config.yaml
n_layer: 8
d_model: 768
activation: "swiglu"
norm_eps: 1e-05
qk_norm: false
init: "uniform"
init_std_up: 0.0184
lr_mult_qkv: 0.5
grad_clip: 0.5
z_loss: 1e-05
MLP neurons of a small language model. Each row is named by its layer, matrix (gate and up: input weights) and neuron, and shows model dimensions 368-463. Each number is 200 + 30 x the weight over its row's rms, rounded and kept within 0 to 999. A neuron's up and down rows have the sign that makes its largest values positive.
After each neuron's rows, "fires on" lists the tokens most often at its 100 highest values on Wikipedia text that the model never trained on.

L4.gate1208,170,232,176,230,264,162,225,184,261,223,231,194,233,210,195,197,196,205,222,243,203,235,196,223,186,155,138,133,222,196,156,218,199,226,184,166,189,240,200,181,239,148,145,208,206,196,175,213,181,219,218,228,204,178,159,241,178,197,189,194,222,202,190,182,209,286,204,225,205,152,194,159,157,162,252,160,222,224,214,212,232,205,186,176,227,235,173,221,222,224,185,181,222,188,236,161
L4.up1208,221,219,225,223,252,223,140,220,179,234,203,262,193,211,169,213,201,211,204,245,204,205,193,221,191,168,185,147,204,182,229,176,219,163,166,212,284,209,191,196,172,200,124,213,178,240,189,224,172,247,222,252,214,180,170,207,182,166,226,214,229,206,202,183,193,238,173,185,160,206,212,186,163,185,216,169,216,171,197,163,240,210,175,201,227,208,140,160,207,176,185,178,151,155,297,242
fires on: "\"", " \"", " '", " | ."

L4.gate1885,214,186,240,238,178,157,169,214,193,177,185,214,212,230,186,218,224,175,205,181,215,228,242,157,168,191,189,164,176,151,208,150,169,178,186,180,207,209,207,187,164,202,187,188,199,188,182,255,180,192,164,191,264,185,181,199,178,186,220,215,178,195,209,261,196,207,243,184,200,206,154,227,144,202,170,177,175,198,216,228,228,215,260,195,145,176,231,192,213,210,195,214,218,207,223,230
L4.up1885,159,189,222,190,166,217,184,208,193,221,245,220,181,179,203,174,185,168,228,167,225,184,235,138,165,241,195,210,186,213,170,218,197,199,162,135,194,246,161,161,191,164,155,203,222,198,147,223,190,200,154,216,271,185,230,194,238,211,163,200,125,190,201,225,210,183,213,215,204,230,190,214,170,189,224,182,200,223,231,164,165,183,174,235,145,152,266,223,211,185,198,225,202,229,188,224
fires on: "\n", "\n\n", "A"

L4.gate954,175,240,222,192,222,211,201,184,164,189,213,200,205,231,217,189,228,210,184,215,207,148,204,216,215,174,185,161,180,200,232,227,161,224,220,200,210,232,251,147,213,230,187,199,219,206,217,203,158,202,248,164,273,182,172,238,192,217,258,222,214,192,238,192,186,225,175,163,247,204,236,199,229,205,142,191,177,166,162,204,262,204,156,216,146,225,222,196,195,202,186,171,235,194,185,240
L4.up954,211,215,168,192,242,171,203,225,252,254,184,252,201,198,217,151,215,194,152,248,204,189,190,191,130,134,182,203,158,210,211,232,217,229,242,149,219,185,154,212,220,181,229,138,205,240,168,198,174,229,214,208,217,230,177,176,277,207,193,193,189,214,204,176,224,196,250,232,192,249,181,191,229,246,212,182,225,242,199,217,247,168,184,189,199,172,190,255,182,215,222,191,219,197,160,217
fires on: ",", ".", " October ", " March ", " May "

L4.gate2006,232,224,202,192,215,183,134,225,202,234,191,264,230,219,270,203,207,215,233,225,157,179,175,259,169,209,231,205,247,171,194,185,215,233,224,146,226,209,225,198,184,165,221,247,272,159,161,240,204,207,221,114,206,157,227,185,176,211,175,173,197,223,201,197,247,176,187,240,243,179,225,162,224,183,154,132,171,142,191,188,228,185,167,176,195,186,190,228,251,167,211,210,222,215,183,151
L4.up2006,247,231,192,233,172,176,244,166,227,195,186,237,229,207,233,237,146,236,227,183,171,217,205,235,210,180,190,167,178,202,184,211,155,165,191,189,182,232,254,216,173,203,207,228,237,231,174,159,167,208,225,181,237,155,163,225,176,254,156,171,235,173,181,159,177,192,187,217,222,220,151,202,221,237,216,204,195,176,184,260,240,212,203,178,165,214,214,199,216,248,203,241,211,193,165,229
fires on: ",", " | ", "s,", "ers,", "; ", "y,"

L4.gate755,160,165,205,193,208,209,224,183,188,190,159,193,182,165,217,173,239,218,203,244,232,190,203,217,242,142,190,149,259,233,172,211,244,133,190,190,177,252,183,236,192,192,205,199,217,224,201,161,215,175,217,232,206,196,182,175,176,161,184,178,263,177,190,175,174,212,161,160,225,212,183,158,263,214,214,187,191,204,243,204,181,190,204,178,206,245,231,199,137,240,186,207,222,223,232,257
L4.up755,133,163,189,187,184,206,184,178,195,208,184,184,183,180,179,173,200,224,184,240,160,235,164,224,211,100,231,198,236,242,229,207,234,200,232,163,187,248,194,200,225,230,203,175,223,171,202,184,250,163,190,226,242,223,186,200,204,168,176,176,180,221,191,181,160,171,159,225,206,204,199,213,138,205,181,238,174,191,188,218,170,176,120,146,232,227,224,182,246,177,173,206,198,146,227,217
fires on: " ass", "p", "ag", "g", "ac", "b"

L4.gate592,155,173,197,180,171,131,217,215,184,168,169,214,185,206,201,206,207,269,191,168,240,199,243,268,185,211,204,199,219,138,248,218,152,198,190,206,189,200,244,230,228,156,197,204,234,193,211,192,231,208,196,237,183,193,199,198,181,173,176,200,230,231,237,171,195,184,211,209,221,247,249,226,219,167,200,231,176,208,204,220,231,185,239,223,199,207,216,164,158,206,219,245,205,265,159,188
L4.up592,174,193,262,166,165,184,251,194,218,224,213,216,163,222,202,189,209,141,176,131,239,220,204,200,241,185,162,206,197,178,202,213,223,212,176,212,184,212,247,219,264,196,234,191,211,212,162,233,188,185,239,178,201,168,163,230,182,200,291,190,210,180,221,187,169,151,244,232,182,187,224,211,237,181,211,197,139,186,184,225,219,158,199,150,173,163,207,176,219,240,193,191,203,269,134,191
fires on: " | ", " |", ";"

L4.gate1799,210,179,199,235,165,219,214,189,219,241,221,190,199,202,212,163,198,200,193,231,203,158,221,201,194,197,230,257,186,240,203,235,170,175,190,215,229,205,213,175,195,185,234,186,172,241,252,122,176,198,224,252,193,212,220,274,208,187,165,181,231,234,208,218,206,234,190,205,235,237,208,170,197,239,187,185,204,262,169,159,234,212,145,214,187,188,246,219,253,213,234,249,189,175,168,212
L4.up1799,196,178,176,263,153,155,187,165,228,140,223,217,196,175,223,221,185,175,246,139,209,237,211,209,194,224,257,204,182,248,229,212,232,204,213,193,223,167,259,143,171,173,183,199,220,194,198,219,209,208,189,174,231,207,162,190,196,184,204,204,177,203,160,211,189,220,230,168,215,257,246,203,213,201,211,182,209,171,204,183,132,199,162,212,148,246,236,217,232,211,202,177,231,205,248,200
fires on: " with", ":", " With", "9", " with the"

L4.gate1849,229,208,175,192,199,202,184,185,171,163,221,220,188,210,165,227,178,167,236,179,189,209,217,224,230,187,198,166,207,217,252,249,209,181,211,174,215,213,204,216,198,272,144,220,241,198,267,265,185,225,162,208,194,219,214,152,193,171,162,210,185,170,180,181,190,209,226,236,160,254,177,203,211,245,244,170,198,214,205,196,191,201,248,206,188,196,222,204,171,223,208,131,169,204,230,169
L4.up1849,276,209,196,218,175,205,248,207,241,139,193,215,198,171,191,214,184,222,203,109,201,184,196,187,250,210,213,203,154,216,183,185,208,188,253,189,217,207,197,225,176,178,161,260,218,200,165,238,205,247,202,149,236,248,173,226,197,224,203,208,179,166,182,239,240,195,224,181,208,193,219,282,209,227,146,180,196,191,186,173,217,155,215,225,179,192,202,156,220,169,208,237,248,243,233,211
fires on: "\n\n", "==", "===", " hum", " what"

L4.gate442,165,215,179,207,233,203,214,214,207,188,166,221,182,190,158,232,151,172,160,192,252,139,153,215,194,215,219,182,204,218,197,205,247,144,225,163,161,212,262,212,161,147,158,251,200,141,229,153,177,246,200,226,195,230,262,161,169,181,197,156,198,140,214,201,176,217,152,174,214,188,274,213,160,208,241,203,219,193,164,191,166,156,222,168,203,149,170,208,204,219,196,232,187,145,216,191
L4.up442,161,249,165,240,183,141,198,274,211,188,232,228,198,179,186,249,213,167,235,201,161,191,217,251,192,226,210,206,175,155,203,225,230,207,210,223,210,212,279,163,210,216,162,193,173,173,241,198,156,205,199,199,158,195,187,164,253,179,204,212,165,223,162,177,119,208,173,212,206,196,280,159,222,235,167,169,184,123,186,198,192,142,227,162,231,215,195,256,219,238,181,196,233,230,238,197
fires on: "\n\n", " de", " from", " of", "|  | ", " for"

L4.gate1246,197,155,163,173,155,195,184,238,240,172,186,133,175,245,237,206,214,280,192,211,228,174,195,218,205,211,188,223,172,209,204,163,245,212,236,178,181,186,219,216,165,214,212,206,256,237,215,192,143,211,146,119,207,213,202,150,204,254,224,170,258,215,216,161,215,148,191,241,150,226,221,188,213,211,178,199,233,281,211,175,175,291,190,166,217,181,256,246,209,218,221,161,199,217,165,193
L4.up1246,198,226,192,190,180,228,205,198,200,179,196,173,218,212,283,162,247,219,161,213,165,176,193,179,207,226,210,184,211,165,211,205,224,208,207,168,216,207,142,263,175,210,238,209,244,209,195,226,175,231,177,173,204,167,201,178,198,211,187,179,173,219,195,178,194,191,241,196,182,205,205,195,211,146,183,171,165,195,155,251,181,194,229,222,212,238,199,224,171,243,196,200,224,247,249,207
fires on: ".", ")."

L4.gate746,183,199,144,229,202,240,151,213,252,195,232,176,192,147,200,184,194,153,150,213,221,189,187,195,271,287,208,205,215,233,240,181,264,193,231,251,205,183,206,161,239,267,264,204,195,233,206,199,242,208,224,187,213,263,267,203,258,235,157,178,195,228,214,179,259,120,220,252,168,179,196,238,251,190,181,233,246,234,219,216,193,233,167,184,193,195,208,199,193,248,196,212,168,250,168,209
L4.up746,205,220,167,238,259,201,157,185,194,198,206,210,209,160,234,205,242,206,252,170,184,159,197,234,218,217,178,188,245,195,224,155,210,177,264,189,191,184,154,167,201,218,195,175,211,210,254,208,187,174,206,173,230,167,231,249,227,216,162,169,197,192,195,205,220,201,200,148,158,183,158,220,204,205,252,206,184,256,165,229,201,165,159,160,169,170,192,164,241,162,160,196,139,189,160,193
fires on: ".", "'s", ","

L4.gate876,242,221,194,176,177,176,243,181,194,224,262,190,230,197,252,227,205,207,237,207,217,247,237,208,151,204,195,226,185,189,193,165,201,201,222,198,157,227,182,221,188,217,226,183,205,216,263,184,174,238,222,164,214,210,153,170,184,240,233,218,193,186,203,222,248,155,188,234,228,222,214,214,218,189,246,210,191,180,229,171,198,280,221,175,162,201,245,206,219,181,215,203,250,168,271,178
L4.up876,252,231,220,228,168,194,228,193,170,243,183,211,204,251,246,204,195,197,221,177,183,154,253,189,184,170,240,258,215,168,155,264,189,172,143,307,188,123,225,194,180,173,238,207,247,204,215,142,226,159,201,195,236,171,236,236,199,183,207,170,188,192,173,174,226,225,230,174,238,240,205,189,228,193,234,188,214,249,204,200,168,211,266,206,190,229,161,134,178,211,231,191,227,120,225,195
fires on: " | ", "6", "7", "8", "4"

L4.gate1363,177,166,201,186,233,224,248,195,193,202,229,259,237,194,174,204,183,234,232,222,251,256,227,171,219,196,202,234,145,222,228,217,155,234,169,217,157,215,175,198,180,209,260,240,230,163,155,183,226,232,209,139,151,222,218,222,211,192,154,213,204,240,216,210,200,224,198,194,240,232,182,198,157,176,194,219,178,241,214,193,208,201,215,205,182,180,180,225,168,239,204,245,244,211,254,198
L4.up1363,227,209,233,180,215,211,222,190,186,245,193,178,235,192,223,228,220,218,232,150,194,230,209,147,229,211,212,216,179,239,124,199,238,214,226,192,211,224,164,202,195,170,191,188,217,171,246,203,221,158,250,183,206,239,224,219,193,211,251,166,195,177,254,194,206,179,124,237,189,195,133,244,131,146,234,214,177,234,210,206,232,232,220,221,217,256,198,208,203,191,129,210,219,195,252,222
fires on: " that", " who"

L4.gate337,234,193,202,125,215,244,204,164,148,179,163,237,174,198,181,156,187,234,198,178,204,193,201,192,194,167,160,179,197,224,235,265,168,164,170,217,191,207,209,209,251,194,143,157,234,217,187,182,206,196,234,217,219,211,206,190,208,105,158,157,196,168,215,207,162,218,221,219,251,173,229,147,204,151,231,244,187,178,206,193,234,188,147,145,212,208,222,160,236,242,208,223,166,230,175,202
L4.up337,189,149,168,175,133,172,230,208,221,189,183,206,204,215,209,218,210,219,196,216,152,159,206,191,218,150,189,156,209,241,217,207,179,220,216,185,217,169,180,192,176,235,192,177,187,189,206,167,197,213,240,202,226,192,172,170,223,228,245,207,181,203,182,194,185,171,211,231,161,218,177,202,183,147,157,185,207,221,202,211,215,208,202,187,189,151,205,230,239,216,232,191,276,217,232,214
fires on: "\n\n", "|", "\n", "| C", " |", ":"

L4.gate1905,211,174,243,191,185,279,149,272,142,187,237,162,198,264,184,181,178,220,201,242,172,183,228,225,212,214,204,209,203,206,207,229,203,194,218,174,174,191,177,216,204,240,216,190,206,227,223,209,212,202,166,185,179,190,183,232,206,199,199,174,201,202,171,179,238,183,190,177,156,213,168,156,176,213,188,149,208,176,180,126,192,202,186,230,185,160,178,194,152,216,201,173,173,154,150,171
L4.up1905,177,226,224,236,180,201,231,200,175,156,228,210,200,262,223,196,184,202,249,183,243,172,146,183,217,202,214,215,261,217,237,174,150,200,224,164,203,184,239,181,186,157,131,211,161,226,180,216,220,222,179,246,218,210,215,202,164,175,203,194,196,279,152,210,179,161,176,224,204,191,207,180,243,175,203,180,217,157,186,165,209,147,173,245,185,173,184,230,239,225,183,181,267,211,203,178
fires on: "===", " ===", "==", ")==="

L4.gate1918,214,181,243,130,168,259,174,179,241,258,223,164,185,186,212,210,224,237,189,191,188,245,164,243,188,243,189,180,219,219,196,220,184,219,221,169,184,187,148,187,226,177,214,207,181,173,277,198,197,166,178,177,235,244,195,151,248,206,186,165,172,193,216,172,182,204,211,228,180,195,256,178,209,186,241,211,174,240,170,213,188,190,173,199,192,225,132,180,172,238,182,219,178,167,199,182
L4.up1918,171,255,160,193,245,250,186,220,184,203,246,220,191,228,139,163,245,177,205,183,205,183,176,200,175,227,174,157,215,162,213,177,201,197,174,200,189,192,204,194,211,206,187,196,188,235,237,199,188,214,225,228,200,174,233,170,208,230,241,188,216,238,231,205,241,240,223,242,206,213,222,199,174,244,182,158,208,183,216,194,174,194,231,177,198,167,193,241,169,208,199,206,249,192,199,226
fires on: "In ", "==", " In ", "===", " ==", "- R"

L4.gate220,188,237,182,182,207,177,175,213,223,168,182,212,189,201,183,143,229,201,210,212,242,243,179,261,206,190,207,206,171,179,151,222,201,225,173,178,180,185,137,198,204,200,214,189,190,185,210,216,192,233,232,223,193,189,180,192,230,221,214,191,206,162,238,250,239,181,219,218,171,224,226,221,240,190,192,270,185,134,202,152,249,254,256,171,247,181,219,227,196,195,209,183,222,159,126,218
L4.up220,193,163,262,209,201,199,213,197,213,198,217,177,188,209,193,156,152,181,173,127,173,274,215,166,276,192,198,186,185,204,163,151,225,181,230,168,191,138,221,273,212,202,192,160,162,195,224,203,249,245,177,167,229,147,198,144,220,227,239,197,239,213,174,254,184,143,234,203,197,157,259,214,191,212,174,214,185,272,181,131,188,211,229,215,199,163,122,150,198,234,175,194,219,173,162,192
fires on: "==", " ==", "==="

L4.gate960,291,178,202,168,166,198,228,236,165,190,243,250,250,197,188,253,190,179,194,162,201,206,195,154,183,193,213,218,189,199,220,168,245,193,176,190,223,151,202,169,207,172,161,252,256,213,165,183,172,233,172,240,209,157,203,140,196,162,221,235,168,243,211,222,238,159,121,255,211,218,200,180,167,220,179,234,223,149,214,211,151,192,203,266,224,215,151,181,202,211,218,212,154,212,217,191
L4.up960,187,187,200,164,186,177,206,207,201,244,208,159,189,218,200,169,192,266,154,162,235,219,229,226,213,241,230,200,212,198,193,151,182,192,155,172,209,155,193,204,187,176,223,198,151,249,186,179,255,205,210,236,169,224,174,170,231,222,189,283,226,212,166,199,200,201,209,160,199,253,182,162,224,189,180,226,213,242,144,188,252,199,224,172,216,184,180,256,214,207,212,137,217,232,182,142
fires on: "\n", " |", "\"", ":"

L4.gate302,203,189,188,198,193,185,160,123,136,175,248,161,191,225,212,239,189,204,143,218,225,214,200,204,210,223,193,182,209,183,191,252,233,153,227,150,230,182,214,176,169,200,230,242,209,225,202,211,212,223,241,194,180,158,233,165,190,191,179,163,167,157,211,155,145,204,215,225,224,196,203,168,149,266,191,170,240,190,197,177,188,180,155,199,194,176,197,208,180,192,187,189,175,203,200,227
L4.up302,211,219,185,233,230,211,167,207,193,207,219,203,171,247,221,145,161,197,217,201,201,183,201,211,159,202,188,201,223,150,257,176,203,235,220,240,181,197,211,229,166,204,161,126,156,190,211,204,160,192,192,139,165,172,167,279,183,178,194,221,222,220,156,178,182,211,236,194,163,222,231,167,204,217,247,130,215,167,217,272,182,185,201,179,231,139,226,165,166,190,140,187,172,246,253,226
fires on: "1", "\n\n", " "

L4.gate1934,246,191,176,203,245,217,234,199,172,156,218,248,229,212,201,207,152,210,256,215,176,194,303,170,252,168,185,182,217,215,220,193,213,169,230,200,234,236,238,205,217,198,190,235,171,156,208,216,161,199,212,229,201,208,185,182,181,154,187,210,203,183,226,190,191,210,220,261,188,244,188,212,254,146,182,195,248,203,192,234,235,196,237,190,164,223,219,159,155,240,208,265,194,212,223,182
L4.up1934,189,201,191,187,187,220,176,148,170,217,189,237,244,225,176,213,170,175,189,189,245,196,201,271,255,234,202,208,240,201,187,256,148,221,126,247,249,166,141,222,189,252,200,183,209,191,227,182,189,197,223,185,209,195,138,179,156,168,152,211,201,186,209,175,201,206,161,214,178,185,174,212,200,185,177,222,234,191,182,148,172,142,236,185,164,174,231,248,176,193,212,197,187,203,174,262
fires on: "\n", "ell", "\n\n", "|", " |", " pass"

L4.gate1462,185,196,209,196,145,138,197,209,163,245,196,160,145,206,242,153,125,228,176,213,183,231,209,236,218,232,154,207,205,163,148,202,171,190,204,162,188,261,133,154,164,127,190,256,211,203,154,173,234,237,252,219,218,199,172,187,187,243,178,159,176,218,187,189,219,234,207,262,201,165,245,234,160,260,213,236,206,222,216,257,213,211,255,191,206,206,189,133,199,187,193,177,157,248,211,180
L4.up1462,204,172,182,130,181,232,209,216,221,246,225,237,215,221,183,190,213,177,221,180,165,178,207,204,186,158,209,184,236,154,222,223,198,165,189,238,163,225,193,247,224,192,214,216,186,246,197,223,207,222,192,190,199,249,187,183,134,236,188,185,184,235,141,202,196,184,158,251,223,210,210,206,227,215,260,193,231,209,207,253,208,228,210,185,239,174,208,195,169,233,198,228,198,194,209,206
fires on: " | ", " (", "; "

L4.gate1973,211,204,234,200,208,188,161,195,219,125,186,149,184,207,206,150,203,260,168,164,189,211,221,183,207,184,148,155,208,190,208,246,182,192,195,198,211,222,194,215,172,151,204,256,244,206,207,147,177,148,197,181,211,168,202,231,179,168,196,188,183,228,177,199,146,183,177,205,202,192,226,166,228,233,181,172,171,208,224,204,216,217,210,239,229,197,156,255,184,137,162,225,223,218,221,163
L4.up1973,239,227,154,235,190,240,234,189,163,198,240,173,220,192,170,131,156,208,205,158,190,215,217,183,230,246,217,226,202,190,219,225,221,241,197,148,276,187,237,169,233,175,210,206,185,230,160,211,237,195,188,200,212,158,162,204,184,269,216,122,163,242,181,200,145,123,247,163,213,176,217,164,136,242,203,213,238,190,230,150,199,213,142,206,174,166,188,219,214,243,201,197,174,199,208,211
fires on: "\n\n"

L4.gate538,169,201,197,240,186,164,169,205,192,209,161,228,175,212,216,204,213,264,235,234,232,163,223,237,212,163,167,224,202,263,199,223,196,202,209,240,194,183,169,244,216,205,243,212,230,170,239,210,209,179,219,193,228,212,224,200,216,191,179,191,239,188,173,208,208,182,203,236,218,197,204,229,199,186,290,230,211,269,186,202,207,251,193,196,181,151,157,143,194,195,207,143,181,228,199,149
L4.up538,199,191,157,241,199,226,214,132,246,236,251,193,275,176,255,218,181,183,203,125,201,220,219,230,205,211,200,220,229,161,197,153,162,249,166,229,148,241,165,189,179,166,153,251,231,136,173,198,203,191,213,210,172,225,235,218,209,195,211,191,179,203,187,176,225,180,218,158,191,208,190,211,191,193,259,175,208,159,229,211,188,170,213,222,243,220,199,246,260,205,260,233,231,218,170,142
fires on: " | K", ", K", "a K", "-K", "- K", "a B"

L4.gate975,212,175,167,186,182,217,207,162,181,234,180,170,289,230,225,160,204,157,235,194,186,200,176,217,180,192,205,200,204,167,232,211,186,172,231,195,261,220,189,190,189,197,266,213,230,239,185,193,203,190,196,185,202,193,198,183,237,209,190,202,186,265,177,266,158,235,189,173,175,175,203,140,196,165,180,219,193,211,150,201,223,196,187,231,192,234,243,183,216,178,174,196,174,196,231,167
L4.up975,186,238,172,147,172,193,178,184,178,259,212,230,142,178,204,219,201,200,207,232,179,205,178,162,158,223,206,188,170,180,234,255,218,198,186,232,206,235,189,166,166,231,174,179,230,191,216,209,206,183,159,222,246,182,223,211,206,175,202,206,214,208,220,202,185,206,178,166,148,248,170,198,211,219,241,179,214,212,194,241,228,180,211,238,239,169,205,214,251,208,188,244,198,174,168,221
fires on: ".", ","

L4.gate1856,223,203,208,220,174,144,183,204,196,212,220,159,193,195,179,190,176,192,206,177,230,123,177,192,190,193,225,150,250,263,204,212,234,163,193,217,255,266,213,240,157,188,169,195,194,217,171,197,165,181,178,206,182,199,230,209,168,197,213,157,227,210,181,163,224,217,195,253,221,209,162,204,175,201,153,220,176,170,191,199,180,243,127,215,179,210,171,245,211,211,209,226,196,274,231,188
L4.up1856,187,173,207,232,130,208,117,180,174,192,153,256,206,190,238,166,247,222,225,213,178,155,250,231,152,178,239,184,239,201,206,211,163,195,213,207,226,205,149,152,208,218,243,221,183,179,247,219,212,207,243,225,188,181,167,204,179,163,189,226,224,168,222,229,226,235,214,240,190,215,220,158,223,237,139,218,168,204,199,208,126,206,165,231,249,228,192,175,175,211,180,143,207,215,222,199
fires on: " M", "-", " in the", " ", " for the"

L4.gate62,219,211,192,217,192,206,232,154,206,199,190,215,212,199,212,235,204,172,209,185,250,201,198,240,248,250,169,164,162,157,202,210,182,231,177,205,169,147,208,216,227,204,211,226,159,144,157,185,179,212,169,153,247,222,234,206,248,184,188,187,217,211,201,235,209,149,216,161,234,192,219,218,187,172,186,206,195,179,224,237,173,238,226,242,248,150,207,191,169,249,194,205,164,186,189,256
L4.up62,220,184,173,158,195,176,205,184,218,169,206,167,189,158,192,204,219,169,147,186,202,212,194,228,166,240,181,171,186,208,219,238,183,151,212,174,154,198,197,155,206,199,239,170,151,177,151,165,195,185,175,182,149,169,176,145,215,194,181,214,232,193,162,216,196,191,214,272,197,174,191,207,143,270,176,223,155,180,176,267,204,241,186,240,245,173,171,231,196,185,165,158,204,187,195,216
fires on: "\n\n", "\n", "\"", " that"

L4.gate1311,213,205,205,188,224,186,203,248,206,175,210,153,144,233,215,227,176,232,171,234,206,201,207,180,221,208,199,183,212,159,161,201,216,184,185,182,140,165,157,223,203,192,234,214,204,197,189,250,169,196,246,150,172,214,263,239,232,171,202,238,180,178,144,195,167,200,201,174,225,186,182,199,204,187,185,228,158,231,220,229,226,274,246,194,165,221,152,186,189,271,157,192,160,267,237,208
L4.up1311,217,200,144,208,196,187,204,229,139,249,181,201,147,226,193,156,211,222,212,176,252,202,132,160,241,243,196,251,180,238,229,194,199,239,220,212,205,224,173,213,184,236,182,210,179,182,224,194,212,261,199,182,222,203,192,263,186,190,201,166,239,228,307,200,203,210,232,183,229,192,208,158,176,211,222,224,183,174,160,164,211,285,232,184,237,213,172,98,193,182,227,121,238,197,163,160
fires on: " that", " by", "\n\n", " by the", "a", " in the"

L4.gate411,178,218,192,193,192,175,219,193,218,224,166,147,219,230,167,196,183,224,195,255,168,183,219,287,267,226,217,242,203,210,165,180,198,180,263,226,218,176,229,235,174,300,195,238,200,227,222,174,147,196,200,188,159,224,223,208,198,241,244,189,220,230,171,223,237,269,186,214,134,237,194,176,248,166,185,246,246,200,222,212,209,225,179,174,198,152,203,214,249,254,182,170,211,204,217,170
L4.up411,211,246,122,161,217,186,151,186,206,231,222,193,206,212,209,181,174,218,233,196,210,229,154,247,212,211,179,231,163,170,206,215,212,186,258,201,232,184,252,186,192,206,191,210,92,191,164,153,201,199,196,213,173,226,287,250,258,168,159,178,162,216,209,228,124,166,240,210,189,194,186,220,204,162,149,193,187,218,191,233,216,200,251,201,192,167,202,246,206,210,196,179,199,279,224,228
fires on: ")", ",", ":", ".", ").", "),"

L4.gate830,191,193,236,213,253,148,165,190,220,224,180,169,154,193,157,213,159,182,241,186,159,266,208,163,142,253,206,176,226,213,179,204,199,187,170,162,228,164,176,265,199,244,210,190,158,174,232,214,222,178,216,215,185,202,197,192,223,197,247,179,165,193,169,148,154,235,180,215,189,247,220,209,187,216,125,204,208,184,189,225,176,207,219,159,211,225,193,229,173,227,244,161,170,229,172,193
L4.up830,221,163,194,244,207,223,262,241,190,193,192,195,212,258,221,245,167,241,200,186,190,177,188,235,160,206,178,158,230,229,194,207,244,132,218,222,145,245,215,204,196,202,189,201,183,204,153,209,170,134,181,199,166,258,219,246,231,246,221,211,217,179,208,242,189,181,197,116,216,164,164,215,201,188,215,202,201,236,125,160,205,230,197,221,201,171,191,204,174,199,228,196,212,213,239,190
fires on: "===", " ===", " ==", "==", "\n"

L4.gate1687,188,174,190,146,199,208,230,224,211,169,186,163,152,212,175,205,211,204,207,203,206,226,148,196,223,242,171,180,209,193,208,203,230,180,154,139,165,170,172,218,205,263,158,224,221,200,225,214,216,224,202,227,169,216,180,150,165,190,219,214,233,171,171,198,204,176,229,235,211,240,226,238,237,171,252,231,230,182,236,237,174,219,215,175,213,245,182,166,218,173,177,196,199,138,151,171
L4.up1687,149,205,174,208,213,242,205,195,177,182,178,184,213,150,164,201,159,271,182,188,130,179,210,185,242,177,145,184,220,208,163,202,196,273,224,183,218,167,204,213,134,197,230,226,225,164,199,191,156,186,109,203,235,147,195,261,237,188,187,191,216,178,224,190,191,209,228,177,191,197,170,174,209,200,170,192,189,177,182,222,205,215,161,198,201,179,207,189,227,270,219,175,193,192,171,218
fires on: "===", " ===", "==", " ==", ")==="

L4.gate913,209,243,189,200,234,238,165,192,222,202,223,191,243,173,162,185,190,225,188,227,166,213,195,195,207,208,234,225,233,188,205,186,200,168,232,175,208,191,224,201,174,260,193,203,167,144,203,159,176,179,180,290,151,224,222,164,169,246,213,183,160,232,225,207,213,227,203,171,192,182,228,193,214,171,214,231,158,192,165,177,163,210,213,182,237,242,200,193,236,224,205,191,197,238,151,261
L4.up913,175,168,203,137,189,207,172,179,155,167,131,212,215,255,208,164,169,215,188,251,223,192,220,198,228,154,249,218,187,185,199,201,195,191,230,169,172,177,276,135,219,209,202,221,232,233,193,226,239,226,214,178,157,187,145,187,227,214,210,181,231,189,257,172,204,174,143,214,218,260,196,196,227,259,205,225,205,234,185,167,137,185,184,186,222,165,183,166,223,240,232,254,152,204,215,235
fires on: "2", "ad", "ag", "g", "og"

L4.gate412,188,197,199,206,185,166,182,208,212,224,213,162,227,269,211,174,173,244,218,211,210,253,202,235,161,178,238,206,229,187,157,188,200,197,246,299,241,214,136,186,145,147,192,183,117,214,164,218,196,235,212,248,201,221,219,233,131,211,198,155,229,201,175,225,213,150,218,210,196,178,197,210,212,235,198,258,200,204,173,214,206,179,196,195,196,246,197,217,180,149,224,151,185,196,195,166
L4.up412,171,158,221,212,190,206,216,189,194,250,190,196,177,215,212,227,180,133,219,116,203,167,257,207,211,199,165,227,265,238,154,174,195,153,167,208,247,208,251,237,207,208,127,192,180,157,228,188,211,247,164,240,249,198,217,189,285,199,200,221,217,165,222,177,208,159,232,180,153,237,204,208,147,184,162,188,210,242,174,174,224,129,176,201,187,196,244,245,126,194,250,171,197,176,184,179
fires on: " both", " | ", " Both", " educated", " not only", " only"